config = dict(
    num_hidden_layers=13,
    head_dim=32,
    intermediate_size=960,
    vocab_size=8192,
    norm='rmsnorm',
    norm_place='pre',
    positions='rope',
    parallel_block=False,
    init='orth',
    init_std_qkv=0.0511,
    init_std_down=0.0,
    optimizer='muon_variant',
    max_grad_norm=2.0,
    decay_shape='exp',
    batch_tokens=131072,
)
MLP neurons of a small language model. Each row is named by its layer, matrix (gate and up: input weights; down: output weights) and neuron, and shows model dimensions 176-303. Each number is 50 + 12 x the weight over its row's rms, rounded and kept within 0 to 99. A neuron's up and down rows have the sign that makes its largest values positive.
Before each neuron's rows, "fires on" lists the tokens most often at its 100 highest values on Wikipedia text that the model never trained on.

fires on: "-", " of", "ni"
L6.gate241:60 60 45 47 40 69 69 49 36 56 36 57 79 40 56 49 61 53 33 48 42 29 20 45 43 42 41 56 61 28 55 62 61 46 72 49 69 31 39 66 83 35 58 50 30 77 63 55 48 59 49 45 40 26 57 57 50 53 70 40 70 63 39 55 40 48 41 78 51 72 54 39 58 36 40 53 51 39 42 54 43 56 35 54 43 39 47 54 46 70 55 39 41 32 75 53 54 53 66 44 57 60 52 50 50 59 66 34 64 52 22 42 54 57 49 46 57 49 39 39 42 54 73 69 62 66 58 58
L6.up241:54 56 48 67 37 55 48 57 57 25 59 44 57 38 85 30 66 45 39 54 82 55 33 59 53 46 56 48 37 52 64 37 59 75 45 37 40 45 30 73 57 49 55 31 52 64 46 57 45 86 44 48 38 43 34 41 49 52 55 49 46 69 53 42 66 48 82 44 44 66 52 48 65 40 45 42 49 45 39 61 72 55 70 44 42 36 63 54 55 47 80 61 44 42 62 56 44 39 56 36 49 77 44 62 32 44 53 47 51 58 58 30 35 55 38 55 46 41 53 45 34 66 62 46 66 37 54 50
L6.down241:44 57 53 57 68 54 40 43 35 57 51 57 44 61 43 65 57 25 59 74 22 65 44 51 33 38 28 45 51 36 48 51 43 52 62 58 59 47 63 28 57 37 52 35 66 47 48 50 45 66 52 48 66 60 22 66 48 37 47 33 61 33 54 51 56 56 40 48 52 46 39 54 74 67 55 70 43 65 54 42 57 37 56 65 45 60 79 48 31 34 35 66 61 66 62 44 58 36 49 70 57 41 38 41 62 41 54 34 45 40 38 46 59 47 47 31 40 61 51 49 71 40 43 50 39 49 53 47

fires on: "-", " ", " de", " un", "c", "we"
L6.gate198:38 28 72 43 66 29 45 75 45 48 30 48 40 31 61 61 44 43 30 41 42 47 58 52 36 37 41 33 58 48 63 24 53 28 67 49 82 40 50 47 57 47 56 48 45 62 46 34 75 56 34 52 51 47 50 47 44 65 68 37 27 57 42 66 45 46 44 61 41 53 51 25 47 54 48 47 57 44 43 37 56 41 69 56 48 52 65 47 44 77 58 41 62 71 55 45 55 44 44 38 56 66 33 51 63 59 34 51 48 62 45 52 42 54 22 51 49 62 54 56 52 45 72 20 28 45 38 43
L6.up198:33 34 53 36 59 63 50 55 55 57 65 48 46 50 29 61 60 57 58 45 42 30 30 48 33 50 52 37 54 50 48 62 43 40 34 46 50 51 45 43 58 66 41 63 55 34 41 46 66 59 79 54 64 55 47 48 49 46 45 55 42 30 19 49 37 60 46 35 45 55 51 57 48 51 52 48 36 37 57 51 33 45 69 67 30 40 45 70 53 43 45 58 28 35 47 42 45 52 25 53 25 47 57 46 37 30 63 45 48 53 40 44 47 49 48 43 36 35 18 41 69 72 48 55 49 53 50 35
L6.down198:41 46 56 49 53 50 41 50 48 64 32 47 63 42 69 27 45 70 56 52 43 52 44 32 56 55 47 69 48 60 56 29 39 47 23 50 36 44 45 55 41 39 63 44 63 40 59 64 42 28 52 53 55 78 39 50 38 43 58 52 71 43 35 48 48 50 43 38 26 44 46 38 41 34 20 47 45 65 39 59 49 36 39 61 56 45 69 50 50 45 58 62 44 14 40 61 58 53 70 45 38 67 42 53 70 63 54 49 67 42 47 44 55 48 60 62 41 35 33 70 66 47 55 35 44 52 38 53

fires on: "o", "so", "co", " so", " Ma", " co"
L7.gate713:40 62 31 69 49 53 46 50 24 60 59 54 56 38 61 48 57 63 62 47 65 34 58 69 46 59 40 70 42 52 52 47 56 46 71 40 51 54 55 65 70 38 49 25 24 77 57 67 55 51 49 49 30 78 54 56 48 55 69 48 56 59 39 74 57 60 31 56 62 08 53 56 47 46 51 33 24 43 43 49 40 40 42 54 31 44 49 44 76 66 46 42 40 36 53 38 37 56 56 45 59 40 28 70 40 46 53 54 72 37 44 65 34 36 44 65 76 59 27 45 43 30 54 47 82 47 50 60
L7.up713:48 37 34 67 73 62 58 39 48 43 48 47 81 41 36 46 36 57 60 45 34 49 65 57 47 48 28 56 50 41 45 44 48 41 52 59 56 56 43 41 45 57 59 36 56 59 62 41 58 53 43 56 23 56 27 53 54 51 50 50 54 67 40 48 54 55 57 45 45 41 58 54 47 38 60 47 39 63 52 47 36 38 41 49 38 26 45 54 55 45 49 44 52 33 52 27 59 46 58 45 45 58 55 75 47 50 61 55 52 35 54 43 49 56 38 66 55 74 45 54 47 40 57 28 69 52 34 33
L7.down713:48 52 42 67 62 54 71 66 50 32 33 50 59 37 60 53 42 38 56 63 65 53 53 63 49 47 40 50 58 62 46 56 76 54 70 53 51 54 58 51 30 45 38 75 63 73 54 20 38 54 30 53 66 35 48 62 38 65 57 44 59 45 62 59 37 37 41 63 66 45 58 61 59 44 62 41 43 73 39 29 50 50 41 25 49 28 51 64 60 60 40 48 46 54 52 38 40 58 40 41 49 41 33 82 43 61 62 56 68 53 61 74 47 25 57 54 43 54 62 66 51 49 64 49 38 54 45 42

fires on: " of", "3"
L9.gate288:48 67 51 52 44 52 36 37 32 51 85 49 52 50 65 42 68 49 63 45 70 38 72 38 42 63 61 68 54 49 36 26 73 53 69 43 42 56 58 49 47 40 44 59 49 72 41 67 58 55 64 51 62 39 64 40 59 72 49 47 69 43 51 53 39 52 48 38 55 56 36 60 47 49 56 31 54 69 58 31 45 65 67 25 38 36 38 48 45 46 56 29 59 70 43 49 40 43 57 54 52 50 40 65 37 37 69 45 68 37 85 48 41 67 34 51 43 42 43 81 52 68 44 35 48 61 24 50
L9.up288:62 46 58 44 68 39 63 44 52 23 52 37 49 68 23 28 47 54 56 51 48 71 33 55 53 58 52 60 54 50 59 55 55 54 49 34 33 52 74 40 73 43 65 38 57 51 41 63 41 69 39 67 49 29 47 66 47 26 46 68 49 32 51 56 30 38 46 55 61 59 71 66 62 23 68 58 46 33 69 49 45 37 40 45 54 49 32 57 52 41 50 71 45 31 54 39 45 49 55 54 27 47 42 31 71 64 47 68 49 71 54 45 44 38 42 39 51 44 61 43 43 27 32 46 42 51 59 30
L9.down288:25 67 53 39 68 46 57 38 25 71 44 48 73 51 62 26 65 44 47 48 52 75 50 54 57 50 46 57 56 46 61 59 66 62 51 61 56 43 72 59 56 27 66 65 40 67 55 62 34 55 49 54 43 54 30 65 46 43 40 39 59 61 28 45 49 43 40 50 71 60 60 69 63 48 63 75 20 72 57 39 74 67 63 38 66 63 58 35 45 58 34 39 42 44 41 55 67 73 54 55 47 43 50 44 25 45 64 48 53 46 56 46 48 40 41 72 26 54 52 74 46 53 17 56 58 54 64 57

fires on: " re", "en", "de", "f", "F"
L8.gate302:41 31 53 74 60 70 33 43 33 62 39 51 44 52 45 60 55 56 36 63 64 38 41 37 48 49 44 48 51 49 60 57 57 65 64 47 50 82 67 48 56 62 57 63 73 62 78 58 72 55 29 62 35 55 55 60 26 43 45 47 49 45 49 44 33 53 72 58 71 65 51 52 59 52 50 56 30 71 42 53 28 29 58 39 50 44 56 49 67 37 54 39 54 59 46 58 54 35 50 61 50 51 54 37 81 49 67 75 43 50 62 45 50 59 53 64 65 39 42 52 61 58 53 64 68 36 49 65
L8.up302:67 63 59 49 52 44 52 52 52 63 46 53 55 49 60 50 53 35 42 50 51 46 54 67 54 48 33 53 55 45 43 62 59 51 76 68 53 57 50 54 37 37 61 50 84 46 83 71 73 71 40 46 37 44 26 50 69 64 46 59 51 60 61 50 54 50 52 57 27 41 38 61 56 61 48 52 33 50 86 37 50 53 64 75 57 56 47 46 50 69 64 31 35 44 56 52 42 67 50 53 59 54 45 46 56 48 68 52 60 50 52 56 45 35 57 54 46 64 24 47 60 74 45 41 66 49 55 46
L8.down302:39 42 55 49 56 37 71 68 66 67 64 37 54 52 57 50 46 57 35 36 48 61 43 44 61 45 61 50 40 37 62 60 53 63 67 45 46 43 54 57 32 38 35 45 48 56 38 55 41 34 28 29 41 43 58 47 54 41 29 43 57 50 35 38 35 39 54 21 48 60 24 57 47 59 76 57 40 58 55 39 52 63 72 58 35 47 35 75 58 61 49 51 11 57 33 16 49 46 57 40 65 58 46 54 36 59 34 37 46 61 41 58 59 43 54 60 29 39 58 33 76 58 37 61 15 43 35 52

fires on: "S", ".", " States", " |", "'"
L7.gate858:36 62 61 68 60 50 39 58 48 43 51 70 52 36 47 28 50 42 50 59 64 52 47 56 47 57 28 49 52 56 57 27 40 37 44 55 59 42 65 34 50 68 81 36 63 50 52 56 59 47 39 51 57 65 63 59 53 22 41 70 67 68 54 57 28 66 50 55 40 50 40 57 71 36 49 53 63 66 55 48 37 48 51 42 65 35 54 43 46 70 48 66 47 65 49 43 39 62 43 38 76 52 41 68 66 58 70 45 62 62 76 57 43 55 60 25 67 21 26 33 53 47 48 46 35 57 43 60
L7.up858:53 67 61 32 72 69 68 54 57 50 65 52 85 61 43 35 75 37 31 30 38 52 54 55 40 44 35 56 59 47 45 35 60 52 61 78 51 31 49 27 49 50 42 39 75 22 42 65 86 47 14 47 62 49 37 38 70 68 53 51 62 54 47 60 49 65 36 42 37 43 27 40 54 64 62 37 57 42 57 59 40 53 64 46 50 38 48 45 47 30 75 64 33 47 50 36 45 56 65 63 30 55 61 60 34 50 83 45 53 55 43 30 60 56 50 58 65 34 27 45 55 39 44 59 48 45 58 59
L7.down858:85 65 60 65 58 31 18 52 41 67 51 74 51 39 52 30 46 36 35 37 73 59 64 44 48 36 24 44 51 51 58 42 57 63 58 50 26 63 45 46 42 66 52 49 36 29 67 51 59 35 44 58 41 21 32 46 76 41 42 64 61 42 51 33 44 49 36 42 66 54 61 32 51 49 57 44 60 30 43 44 48 56 54 39 57 38 56 43 55 51 64 72 62 41 56 52 22 60 42 29 37 68 78 39 47 47 56 39 45 31 41 44 55 72 38 45 49 76 35 52 47 73 33 51 50 61 46 57

fires on: " |", "\n", "'"
L3.gate242:53 39 59 38 47 44 65 30 48 55 56 30 60 56 42 64 47 49 36 69 48 46 54 45 49 58 51 47 47 50 55 59 63 62 46 64 62 40 46 48 30 77 65 53 32 36 51 46 55 54 62 60 34 53 45 62 69 56 49 75 21 43 62 45 41 43 39 67 21 48 60 52 51 28 52 47 36 16 47 30 43 53 56 62 68 39 52 63 40 42 28 56 61 52 41 48 76 39 71 19 36 47 46 60 56 56 43 29 67 56 29 39 32 50 77 43 59 48 49 65 26 64 49 37 47 47 39 33
L3.up242:38 43 49 26 55 57 65 41 42 45 72 67 44 64 26 47 51 48 44 53 35 57 32 71 76 43 48 50 54 50 31 40 39 74 40 43 53 40 54 45 45 27 61 44 65 60 52 51 36 45 56 49 52 55 79 36 44 68 54 43 70 47 36 32 57 35 58 59 61 58 46 60 44 45 36 62 48 44 46 46 48 41 43 63 62 55 74 42 57 56 45 56 54 60 55 40 54 45 62 40 61 41 30 46 24 56 44 63 68 46 48 38 39 51 49 59 45 41 51 54 56 66 67 36 53 49 48 41
L3.down242:39 41 50 65 37 50 68 36 30 55 66 47 60 45 66 46 28 50 58 73 55 49 45 60 60 44 45 29 60 40 48 51 70 38 61 44 37 43 58 72 43 43 54 41 53 62 49 65 58 43 53 33 53 72 49 39 44 60 54 70 52 56 47 33 56 59 60 46 28 68 64 56 41 57 65 49 30 39 41 34 81 37 39 44 44 63 61 67 45 51 68 73 42 37 40 60 46 43 39 51 52 45 16 39 44 35 57 20 59 26 44 50 52 32 50 50 51 66 45 24 43 59 52 61 47 40 62 44

fires on: "-", ",", ".", ":", " \"", " and"
L9.gate734:32 42 51 42 46 39 64 65 48 47 49 57 56 35 57 61 74 50 43 73 47 36 39 54 48 31 46 63 57 35 46 33 35 35 31 53 72 74 42 59 47 24 46 41 41 36 41 39 44 67 49 35 25 63 54 66 50 45 74 27 53 52 27 54 51 76 48 43 27 48 47 45 62 52 54 54 57 46 61 49 39 64 57 49 80 35 51 40 57 49 41 39 56 33 59 51 45 56 60 76 37 51 31 49 59 30 44 43 32 37 46 44 57 58 30 41 47 38 43 55 65 55 61 59 55 53 58 47
L9.up734:55 46 47 67 57 54 68 17 46 28 61 41 49 49 47 25 49 49 44 57 57 37 22 64 42 62 58 60 55 24 52 64 52 64 32 45 60 45 51 67 33 36 57 43 47 48 66 40 44 65 60 63 43 55 56 45 34 52 49 50 47 58 41 33 47 44 54 39 39 57 44 54 39 48 45 66 46 32 58 37 60 59 62 32 48 39 62 74 49 56 51 44 46 68 51 74 37 72 56 56 56 51 53 47 30 65 54 50 42 37 24 39 69 30 46 33 36 45 79 47 41 74 47 48 43 64 60 53
L9.down734:36 51 51 55 56 59 36 53 36 62 62 36 65 34 57 53 56 53 51 46 73 73 48 46 36 77 41 35 32 42 83 55 55 65 40 51 48 61 40 73 53 41 26 46 63 87 29 49 60 57 49 64 64 48 50 41 68 49 49 59 57 50 55 34 55 58 46 46 52 42 63 62 66 60 43 60 45 62 44 30 52 63 43 53 46 60 60 73 52 58 79 57 57 50 49 50 49 26 49 55 56 72 49 65 48 50 33 46 53 52 43 72 33 40 56 51 38 38 41 33 40 41 64 34 38 30 51 59

fires on: "-", "it", " ", "pos"
L8.gate539:40 38 66 36 65 33 52 35 56 34 39 27 60 55 50 43 68 65 28 65 61 44 32 50 61 53 38 40 60 42 64 50 50 12 56 17 45 40 62 49 64 45 59 32 44 53 64 32 54 31 58 62 46 44 63 66 59 37 45 50 44 47 38 48 48 48 37 70 31 51 57 60 32 55 55 58 52 41 62 69 51 42 45 25 72 35 33 60 55 48 53 49 47 58 38 59 53 42 38 52 54 75 39 58 43 62 53 68 45 44 85 25 36 57 46 52 32 31 34 62 52 48 59 39 40 72 37 51
L8.up539:65 27 34 52 44 50 49 69 63 51 62 39 40 52 37 49 52 35 45 66 34 45 53 46 27 60 56 30 46 69 57 69 64 66 60 52 50 67 51 50 55 65 56 48 64 53 41 46 62 50 38 26 46 33 62 63 90 61 38 35 47 44 40 37 49 65 34 65 52 50 49 55 72 57 50 37 56 39 55 41 52 63 55 68 37 65 46 11 59 51 38 61 54 47 81 37 50 64 44 36 35 33 37 70 58 54 53 34 41 57 42 58 17 31 43 45 56 50 52 41 60 53 44 67 40 55 53 40
L8.down539:42 58 46 46 65 76 46 53 31 29 37 45 75 66 48 39 56 55 50 70 44 66 47 45 57 42 57 58 41 58 58 39 33 49 51 65 45 21 47 42 33 37 55 33 58 59 42 41 62 74 61 59 73 58 43 64 49 52 38 19 40 55 35 60 55 48 23 51 61 38 56 50 45 49 57 49 43 32 53 52 30 59 41 54 44 29 44 60 46 60 51 50 72 26 38 37 51 67 48 32 43 41 44 55 40 63 52 53 40 45 46 23 56 61 64 44 46 48 56 49 57 44 59 53 54 24 47 31

fires on: "\n", " not", ":", "vo", "uc", "bin"
L7.gate938:69 70 48 47 39 52 65 53 33 46 52 32 62 45 44 33 49 56 43 57 27 34 41 59 46 54 56 54 57 44 65 47 43 83 50 41 53 50 64 32 63 44 63 45 38 37 50 53 71 37 52 78 34 53 37 42 55 63 41 38 39 41 63 41 73 57 34 59 41 38 66 59 38 52 56 55 47 46 54 37 62 30 35 47 42 34 58 64 51 32 35 53 54 54 79 34 67 56 37 36 57 70 45 50 54 44 46 64 51 49 43 58 52 50 54 55 49 35 55 56 41 39 49 44 51 44 52 47
L7.up938:38 46 39 21 64 34 67 69 45 36 71 50 58 30 30 58 36 51 48 67 51 56 45 45 53 74 49 39 56 72 47 42 57 35 61 45 68 55 52 45 70 72 48 38 65 55 56 34 50 58 32 54 38 26 52 35 54 41 39 26 64 49 32 44 33 55 54 64 28 37 58 58 69 47 44 58 51 23 49 39 42 53 13 69 56 38 62 35 61 50 64 47 48 65 53 33 37 57 46 42 28 55 39 74 59 69 67 59 53 37 54 34 54 64 34 40 45 46 46 37 40 58 39 50 55 60 53 44
L7.down938:60 44 46 73 74 45 41 59 47 46 74 46 35 48 50 50 59 59 44 63 50 41 39 68 41 44 33 48 49 62 62 43 54 67 55 26 59 53 61 46 63 29 43 37 54 45 54 33 36 60 65 52 41 45 38 27 49 38 47 43 41 43 77 34 53 51 49 48 36 60 30 57 81 45 56 49 46 43 39 36 50 48 72 49 39 57 44 33 47 58 29 60 28 60 58 74 42 54 29 49 41 49 24 40 62 57 55 61 44 50 29 47 44 50 40 38 53 59 31 54 43 46 63 31 47 65 43 40

fires on: ",", " a", " not", " was"
L9.gate619:34 47 31 27 51 56 33 40 61 45 65 47 40 47 46 60 23 57 51 38 48 42 38 52 77 61 38 35 50 49 57 62 37 36 46 61 43 56 36 53 91 58 50 23 67 54 35 45 35 70 64 59 45 47 50 48 47 42 55 42 53 44 44 39 59 42 49 49 44 47 43 58 68 48 46 57 58 43 56 48 52 43 55 39 37 47 55 53 60 55 52 80 54 40 37 59 50 48 30 51 46 29 40 42 44 38 61 61 48 59 57 64 41 40 68 47 83 50 58 39 29 60 60 22 70 46 50 45
L9.up619:34 48 33 40 55 44 46 28 44 40 73 69 57 50 57 71 49 59 54 47 50 46 33 53 55 50 38 44 42 39 58 42 63 25 63 72 47 24 48 30 41 60 65 41 59 53 56 36 61 59 65 64 39 48 43 29 28 56 70 78 46 56 42 30 63 58 45 68 54 67 27 56 63 46 55 65 38 26 65 62 45 32 51 48 48 46 73 56 34 47 39 64 60 49 31 44 52 54 35 58 40 59 58 54 64 37 51 12 40 62 59 41 56 56 65 32 55 55 62 55 30 70 52 45 63 38 66 60
L9.down619:69 49 64 59 62 40 64 61 35 45 48 38 63 22 55 64 58 35 46 56 57 59 66 60 57 35 46 75 67 40 51 45 44 51 53 24 63 36 73 53 38 40 36 47 34 33 39 63 45 38 41 22 54 52 53 70 47 44 54 43 56 50 66 55 57 39 55 39 40 37 44 45 42 55 32 39 41 49 44 55 65 62 69 44 45 59 44 57 51 62 56 43 44 56 60 45 54 74 58 40 59 53 43 38 64 63 58 44 54 48 46 42 45 55 34 59 49 51 30 46 56 44 41 71 19 63 38 36

fires on: " his", "s", "'", " her", " My"
L8.gate576:51 55 55 57 48 51 49 46 57 47 49 62 27 35 74 37 42 31 64 57 53 65 65 44 32 55 35 51 60 58 63 49 66 49 59 54 45 31 66 63 44 53 48 37 61 46 63 43 52 49 61 54 52 49 73 45 59 35 50 57 33 53 38 69 44 24 34 73 50 36 52 48 54 43 61 57 46 39 70 48 60 41 48 66 42 34 52 63 44 64 74 62 36 56 40 71 57 67 45 62 48 36 46 50 50 49 66 63 49 33 79 40 57 36 67 63 55 65 47 49 55 52 32 67 57 68 66 58
L8.up576:47 49 62 52 55 53 29 21 45 20 26 39 66 41 77 66 36 47 42 50 62 34 27 58 42 49 47 47 47 49 64 51 48 52 36 60 59 52 39 46 36 54 25 44 42 46 68 38 40 42 48 43 31 60 63 51 59 52 47 68 37 56 57 23 45 46 58 60 55 74 54 27 36 54 32 59 43 77 46 41 43 58 48 60 63 30 44 63 56 56 40 46 42 59 48 62 45 59 40 64 36 62 53 47 45 75 48 54 51 52 39 44 51 65 48 51 35 46 38 60 50 39 47 36 52 54 64 45
L8.down576:56 43 57 44 41 56 44 53 35 44 60 35 50 48 63 50 45 37 43 39 57 38 49 60 53 64 59 52 56 57 60 47 32 40 51 73 65 51 52 34 44 52 43 57 46 46 45 59 51 50 52 43 72 33 56 51 60 31 48 42 22 61 64 57 40 61 50 61 60 32 42 43 28 64 47 44 68 43 53 64 73 31 70 62 35 57 47 65 61 61 61 32 34 44 43 76 40 43 12 60 43 59 52 40 47 32 61 55 33 61 68 38 53 40 49 40 31 62 36 69 56 36 64 38 47 70 73 66

fires on: "'", "le", "dor", "sco", "lo", "0"
L3.gate505:56 33 38 51 49 31 45 44 29 38 53 66 29 39 47 59 38 46 56 41 60 37 55 47 68 44 58 49 43 65 50 59 48 47 43 39 62 63 53 45 47 28 53 48 56 47 59 37 38 44 45 59 46 50 61 65 59 40 52 47 60 63 72 43 62 29 34 45 44 53 33 52 28 33 31 30 47 52 56 46 62 37 54 50 74 43 50 58 40 32 40 56 61 46 36 35 63 39 57 47 50 50 47 51 65 62 56 53 35 40 68 46 71 35 36 52 39 62 53 58 52 53 42 43 40 27 38 32
L3.up505:24 40 49 28 69 58 56 25 55 56 52 54 50 68 26 33 63 44 49 47 48 47 55 47 60 34 50 42 46 22 43 39 39 64 36 32 33 71 60 55 37 54 65 57 45 46 43 45 55 33 46 39 47 57 51 34 53 57 50 41 42 60 51 34 43 30 77 41 47 42 66 56 45 46 63 50 47 55 35 41 57 54 43 47 45 70 39 37 60 44 56 38 60 55 57 73 31 36 48 27 40 50 50 55 53 46 42 51 61 33 26 36 43 36 32 63 54 34 40 70 52 51 45 47 67 50 57 36
L3.down505:49 24 64 65 50 59 49 36 41 59 58 27 69 62 36 47 38 38 43 57 50 49 50 38 48 54 47 66 58 45 34 47 63 49 37 51 55 54 48 40 50 59 56 55 47 45 55 60 64 60 53 49 38 51 46 72 30 57 55 39 38 55 38 30 55 33 50 42 44 28 38 49 40 53 59 43 57 57 59 45 60 48 81 30 74 63 65 58 51 64 53 70 53 68 51 50 37 50 64 41 57 45 64 41 53 26 51 58 58 35 55 57 48 54 44 64 47 50 56 45 58 37 30 56 50 70 52 33

fires on: "t", " T", "d", "s", " of", "it"
L7.gate781:68 35 60 39 52 39 61 57 49 25 67 43 41 54 61 32 56 44 70 70 57 19 57 73 59 40 47 62 61 63 63 35 55 45 44 28 56 51 57 80 44 46 46 42 55 52 49 43 48 45 48 47 55 41 48 44 31 41 26 53 40 58 20 67 54 52 41 44 44 68 59 37 40 58 54 37 58 58 50 56 62 56 58 39 25 43 36 52 65 40 48 45 57 79 62 59 62 58 21 20 46 39 47 53 35 65 45 60 64 30 58 48 40 59 53 30 37 65 28 86 56 70 64 47 71 64 33 57
L7.up781:65 45 45 73 41 39 70 38 53 30 42 50 39 70 38 34 27 65 46 67 46 37 57 55 44 48 50 55 44 56 49 53 63 45 40 46 36 38 56 46 58 41 48 44 33 64 58 48 37 53 45 56 48 48 52 59 36 56 55 49 38 50 40 44 53 30 44 43 41 47 49 41 53 33 77 35 48 33 35 47 47 50 65 67 29 49 43 49 36 67 67 28 47 64 41 61 64 41 52 53 63 28 41 49 50 39 28 62 52 61 58 69 57 39 39 57 58 51 54 37 37 51 49 61 59 53 42 42
L7.down781:51 54 45 73 43 59 45 23 76 56 46 40 52 46 43 47 53 48 47 46 45 60 42 60 34 45 41 56 32 61 20 50 41 73 54 71 36 70 81 71 50 38 64 43 49 88 55 75 24 49 41 58 43 37 62 66 56 49 51 56 49 24 53 45 49 62 88 41 51 46 44 52 73 34 47 60 33 27 58 43 56 54 48 46 39 44 16 54 63 49 57 33 64 66 52 63 68 48 58 56 61 35 60 69 79 41 59 57 56 39 64 61 54 34 50 74 39 57 37 43 57 53 54 29 41 33 52 76

fires on: "'", "as", " its", "s", "whose"
L3.gate336:66 57 43 70 54 54 47 45 66 64 42 52 56 19 54 51 52 45 61 59 50 36 60 73 37 55 51 59 46 51 55 43 56 39 43 52 36 51 64 55 35 39 60 45 76 41 44 56 65 60 43 48 45 49 55 48 54 42 46 53 36 43 63 49 72 41 64 52 48 63 44 52 48 66 57 25 44 46 67 39 55 53 50 74 61 51 51 59 33 72 31 49 71 69 38 67 77 54 56 48 20 44 35 58 29 50 47 40 50 46 64 50 43 40 70 45 80 48 51 54 53 63 49 59 43 37 41 57
L3.up336:39 51 53 58 61 70 49 45 66 43 41 64 54 58 63 41 53 53 49 68 68 44 36 80 47 43 40 44 55 74 53 72 59 20 45 56 46 50 63 47 51 65 70 52 79 62 47 57 52 44 45 53 48 71 53 50 41 44 47 42 59 47 66 51 57 27 60 56 48 71 47 45 49 52 58 40 39 54 66 46 60 44 60 44 36 61 39 26 44 40 34 59 59 47 25 29 22 66 53 41 42 52 50 58 56 69 54 41 34 45 47 47 45 60 56 45 59 27 47 71 49 57 72 38 34 61 45 66
L3.down336:79 49 44 59 62 54 25 35 41 55 31 61 55 58 61 57 41 50 42 57 68 49 53 45 54 59 77 46 46 66 52 61 42 48 57 58 64 58 53 46 49 34 25 46 53 79 61 59 61 44 72 46 57 59 43 40 50 49 36 46 48 53 75 74 61 38 71 42 64 51 51 43 51 55 30 43 55 61 59 38 64 40 64 68 65 45 61 48 38 56 50 40 53 67 53 53 36 43 39 46 65 50 66 50 38 43 46 40 52 61 57 57 57 38 33 50 66 56 28 58 60 10 33 60 67 39 49 56

fires on: ",", " of", " |"
L9.gate770:12 66 54 36 45 49 59 29 42 67 53 31 63 52 77 76 48 44 49 57 60 40 51 53 51 53 35 50 57 26 39 51 61 43 44 66 49 38 52 54 40 36 34 45 54 31 29 61 35 74 54 82 53 23 45 52 75 41 43 72 33 72 50 44 61 69 50 52 38 49 54 42 48 35 38 40 63 33 41 58 53 45 61 39 53 46 61 64 56 52 49 56 53 62 36 41 80 53 48 61 38 51 48 59 48 38 62 47 88 25 47 52 71 57 52 44 65 63 46 43 56 60 61 56 56 57 49 36
L9.up770:66 35 34 53 35 51 61 37 72 39 60 57 54 50 46 55 53 53 53 44 47 51 46 49 59 43 34 44 62 62 43 48 46 58 40 50 37 69 36 56 76 67 39 53 30 46 39 26 55 55 42 59 47 37 89 52 55 57 69 37 65 67 50 61 55 46 28 68 40 61 47 70 61 32 62 45 87 32 47 57 59 52 51 44 68 46 37 47 43 61 43 49 65 56 80 60 60 45 34 55 44 60 43 71 41 48 25 64 68 52 51 61 47 39 48 46 42 51 59 49 15 55 31 33 58 40 49 65
L9.down770:45 44 62 64 73 52 58 39 51 51 34 61 40 53 41 69 62 57 65 63 61 38 38 68 66 58 42 50 56 64 70 42 44 29 79 42 60 39 59 44 45 36 30 68 60 37 66 36 61 49 65 42 57 44 50 66 44 52 59 74 52 55 54 47 47 76 45 76 31 48 48 41 79 44 64 52 47 62 23 45 55 55 46 51 55 51 52 68 52 58 23 57 43 52 32 54 54 48 45 60 67 55 40 58 49 37 65 52 39 41 44 62 59 54 24 51 56 56 62 33 51 64 47 64 45 43 45 42

fires on: "'", " ", "1", " |", " the"
L6.gate218:57 44 56 42 67 66 48 63 51 41 32 36 36 46 71 38 61 30 50 48 39 52 51 66 56 43 49 46 60 29 37 36 46 40 48 38 51 62 53 37 37 57 49 34 59 57 55 64 62 29 51 50 54 55 37 49 77 50 58 53 50 33 46 68 34 39 36 56 27 54 75 57 53 36 40 51 54 37 63 27 57 51 66 39 41 56 53 35 34 39 54 45 58 40 35 44 59 55 40 66 68 37 48 65 74 68 56 45 50 60 72 45 31 48 51 48 61 37 29 55 47 71 44 38 40 72 49 30
L6.up218:55 54 55 31 29 59 59 58 45 49 41 41 32 53 48 44 63 41 43 50 37 45 36 57 70 55 45 54 60 52 49 72 39 54 64 57 58 40 53 20 40 22 55 58 66 47 53 68 59 39 58 47 38 57 48 38 57 46 50 39 59 57 40 58 45 75 39 48 56 64 56 47 50 44 37 39 30 64 48 68 45 41 61 31 60 54 48 43 29 35 48 58 60 50 76 72 56 59 60 80 61 48 68 53 33 55 56 49 57 83 64 38 40 47 43 43 55 43 27 54 43 64 42 69 39 59 64 69
L6.down218:52 65 52 26 57 34 55 58 54 40 51 37 60 51 70 57 58 33 42 53 44 61 51 45 55 55 44 37 70 60 56 43 59 61 49 35 52 34 65 39 46 51 54 55 32 66 46 58 59 34 49 30 51 50 16 75 45 53 32 35 64 41 49 42 71 49 48 52 33 57 36 42 45 79 73 32 53 45 42 48 43 22 62 55 53 38 55 54 32 46 55 54 34 55 38 50 64 69 41 44 47 74 62 67 28 63 52 29 54 45 41 38 45 48 65 58 21 51 53 53 64 53 37 60 40 44 59 47